Weights of a small transformer language model: ALiBi, a variant of Muon for these matrices.
MLP neurons of a small language model. Each row is named by its layer, matrix (down: output weights) and neuron, and shows model dimensions 128-191. Each number is 128 + 24 x the weight over its row's rms, rounded and kept within 0 to 255.
A block is one neuron, or neurons of one layer that tend to fire together. After each block is what it responds to, as a language model described it from the Wikipedia text at the highest values.

L3.down20 [105 170 128 117 190 151 117 145 106 146 102 109 161 122 100 133 141 147 125  99 135  70 174 132 113 149 140  64  84 144 145 159 130 109 135 121 162 118  98 142 117  89 138 123 125 125 119 116 144 130 116 129  92 113 128 130 138 154 105 141 171 144 185  95]
Description: Section boundary markers

L6.down130 [115 189 162  96 141 111 166  97 119 165 153 137 127 136 128 119  98 179 126 141 151  99 140 129 136 104 134 138 117 166 150 116 117 128  54  87 155  98 197 120 118 145 157 134 153 133 129  82 114 164 136 131  72 120 160 120 143 156 105 121 103 135 161 128]
L6.down172 [151 121 147 147 108 126 148 113 123 153 160 101 104 154 141 140 182 112 130 118 111 119  94 163 141 142 154 117 138 133 185 140 141 155 160 111 141 108 135 110  99  94 128 169 110  98 112  96 118 105 109  96 116 137 112 117 163 120  95 128 132 117 125 159]
L6.down236 [111 113 116  88 104 172 114  78 140 131 147 111 109 102 126 109 127 129 149 147 126 163 101 101 125 160 163 138 117 146 114 153  70  89 143 104 172 101 188 115 139 143 130 148 136 126 152 101 145 125 130  77 147 121  97 131 135 131 111 132 149  93 129 120]
L6.down676 [145 124 127  98 173 112 146  82  93 138 112 143 115 125 149 132 102 124 143 144 157 137 111  91 128 124 127 160 156 153 146 164 131 107 107 144 134 158 130 117 131 122 162 145 101 133 123 157 124 141 134 172 130 150 114 121  96 138 141 137  87 121 175 121]
Description: Copula after subject

L5.down304 [ 58 141 130 113 119  96 146 201 133 128 159 142 115 131 126 141 164 151 138 133 110 162  84 136 116 174 102 129 109 152 132 113 140 118 119 115 141 137 112 127 126 121  64 120 132 137 115 118 117 115  90 153 128 142  83 123 139 142 170 134 126 217  48 145]
L5.down386 [116 102 146 126 106 125 160 146 103 136 130 128 136 150 124 124 148 107  99 153 154 123 175 144 131 120 122  64 108  86 125 114 137 119 137 123 116 118 168 102 158 154 123 146  94 174 122 127 143 113 104 185  99 106 142 128  79 135 119 126  96  94 108 109]
L5.down513 [159 106 138 142  96 128 128 117  85 142 143 159 165 131 127 132  92  96 120 107 132 120 112 137 147 154 126 119 162 139 165 166 103 171 108 134 103 122 125 114 121 116 117 104 116 165 121 123 158 107 141 154 143 122 136 102  94  90 137 120 142 147 139 151]
L5.down583 [119 124 114 116 156 146 126 202  92  88 119 121 112 123 138 150  96 121 109 148 139 133  94 117 145 142  91 113 168 149 163  90 117 127 118 102 109 114 143 122 134 157 111 151 127 153 149 106 175 141  79 148 161 134  90 131 127 146 194  94 168 143 112 172]
L5.down620 [110 154  95 196 152 130 150 133 111 112 161 108  87 122 157 181 110 117 103 144 117 126  77 161 107 112 157 156 126  96 134 155 110 127 152 119 129 104 138 122 130 152 178  76 160 128 127 130 121 146 107 160 105 126 101 136 136 154 112 118  91 160 102 146]
L5.down634 [144 126 101 119 140 152 109 114 131 100 132 178 124 119  94 132 145 101 121 110  79 120 127 123 181 101 121 109 147  96 131 153 150 130 178 135 147 130 132 140 153 136 121 115  94 210 108 119 173 146 123 140 140 149 155  81 128 129 129 106 122 124 124 140]
L5.down654 [161 144 135 155 118  66 134 152 151 145 155 127 156  98 133 147 105  99 123 170 181 141 136  39 140 153 120 160 114 122 128 150 121 122 114 115 155 119 138  92 118 145 133  94 124 128 119 128 130 117 180 179 140 177 148 107 118 155 186 162 127 126 110 137]
L5.down702 [134 112 144 102 154 102 106  81 102 171 107 121 172 199 114 134 131  91 106  83 110 132 133 180 126 115 139 109 124 151 138  94 117 128 137 103 162 117 147  80 122  92 131 139  96 115 106 129 155  90 177 117 176 105 118 156 132 127 106 146 119 145 129 118]
L5.down704 [106 113 172 119 133 124 102 160 117 102 174 147 150 139 156 120 118 132  97 102 107 122 109 166 102 127 118 109 121 100 156 146 116 135 116 121 159 106 129 143 138 121 180 108 184 120  85 104 145 128 110 135 133 160 175  94 140 101 130 125 113  90 133 143]
L5.down779 [131 115 171 143  98 122 129 138  95 122 115  93 161 139 104 105 132 178 164 124 150 126  83 125 133 150 149  84 122  81  91 107 155 150 127 158 133 168 112 123 104 117 143 148 173 134 125 137 173 103 172 125 113 125 154 106 132 129  89 103 163 163 165 136]
L5.down854 [135 175 133 126 120 141 103 131 143 134 130 102 111 143 179 101 140  96 117 116 144 132 107 129 129  98 126 105 157 159 107 113  93 123  97 129 178 127 135 135 135 156 121 155 121 150  99 171  92  85 119 131 128 108 154 170 101 166 154 128 106 101 156 148]
L5.down859 [ 97  95 152 148 136 144 137 180 106 118 155  98 136 142 155 116  97 106 193 134 143 158 116 146 136 129 116 152 116 127 157 137 144 105 124 157 125 148  98 128 146  93 131 162 130 138 103 100 112 109 140 130 122 128 101 100 161 161 111 114 136 156 145 118]
L5.down877 [115 137 132 132 108 126 151 141 123 134 148 153  86  74 132 118 131 144 118 112 133 124 157 105 119 108 131 103 137 130 165 115 133 131 133 158 162 122 176 118 135 144 136 115  90 136 135 115 133 134 149 176 127 161 153 103 114 137 136 159 134 127  86 131]
L5.down981 [159  97 183 136 132 132  62 134  87 154 141 116 122 110 148 135 153 155 139 124 127 126 139 157 160 110 128 173 133  64 117 142 118 147  89 120 138 124 137 134 115 158 187 179 123 126 125 118 170 158 127 133 123 141 153  73 129 126 129  95 140 142 117 143]
L5.down992 [121 171 145 140 124 109 168 108 157 106 138 123 100 205 144 111 120 112 136 141 174 159 112 115 119 157 106 138 128  81 169 139 149 122  99 139 125 131 143 127 165 138 164 148 114 115 174 138 113 143 123 105 154 100 132 149 108 134  99 123  95 130 128 144]
L5.down994 [129 150 138 131 119 148 144 136 156 112 117 129 151 128 129 105 114 102 141 143 139  99 113 121 139 105 123 126  97 140 156 116 131 137 144  69  90 139 142 131 105 115 110 170 103 106 154 159 132 120 127 197 118 106 152 155 119 169 137 143  73 128 160 159]
Description: Function word a / to

L3.down663 [122 137  95 136 119  98 104 173 138 143 123 122 120  84 117  87 133 179 115  91 109 161  86  98 113 119 117 126 124  65 144 121 126 146 168 109 125 144 159  92 126 111 124 129 111 149 132 104 114 106 107 133 158 152 135  80 101 137 159 148 109 104 110 149]
Description: Word-initial "a" piece

L6.down92 [157  86 107 139 123 129  91 156 141 134 150 179 166 126 118  92 109 170 110 119 106 147 137 154 185 133 170  85 114 132 101 142 150 148 105 146 169 127 112 150 149 141 116 113  85 131 132 136 131  96 118  92 128 127 155 132  90 129 143 129 120  74 137 116]
L6.down610 [152 134 139 170 167 147 144 150 128 135 149 132  93 102  91 119 158 148 120 117 129 136 118 120 160 175 119 128 180 156 139  98 115 121 122 104 113 128 105 122 132 159 160 102 120 130 128 123 126 141  90 133  92 122 118 142  93 145 160 153 122 127 110 112]
L6.down674 [123 109 191 139  95 148 127 110 115 106 167 133 121  96  96  90 119 102  95 123 123 113 122 114 143 141 143 133 150 114 161 117 142 104 118 129 109 135 161  55 133 138 126 123 115 124 109 127 137 175 127 144 133 123 149 125  98 153 131 129  88 117  84 112]
L6.down971 [ 92  83 130 134 137 115 108 133 111 110 170 158 129 100 134 115 117 121 137  86 102 148 118 103 145 114 131 127  84 131 147 114 136 128 109 124 133 119  99  90 117 127 120 148 140 158 128 119 159 119 109 149 140 165 106 102 137 124 137 108 129 111 118 113]
Description: Letter "a" / article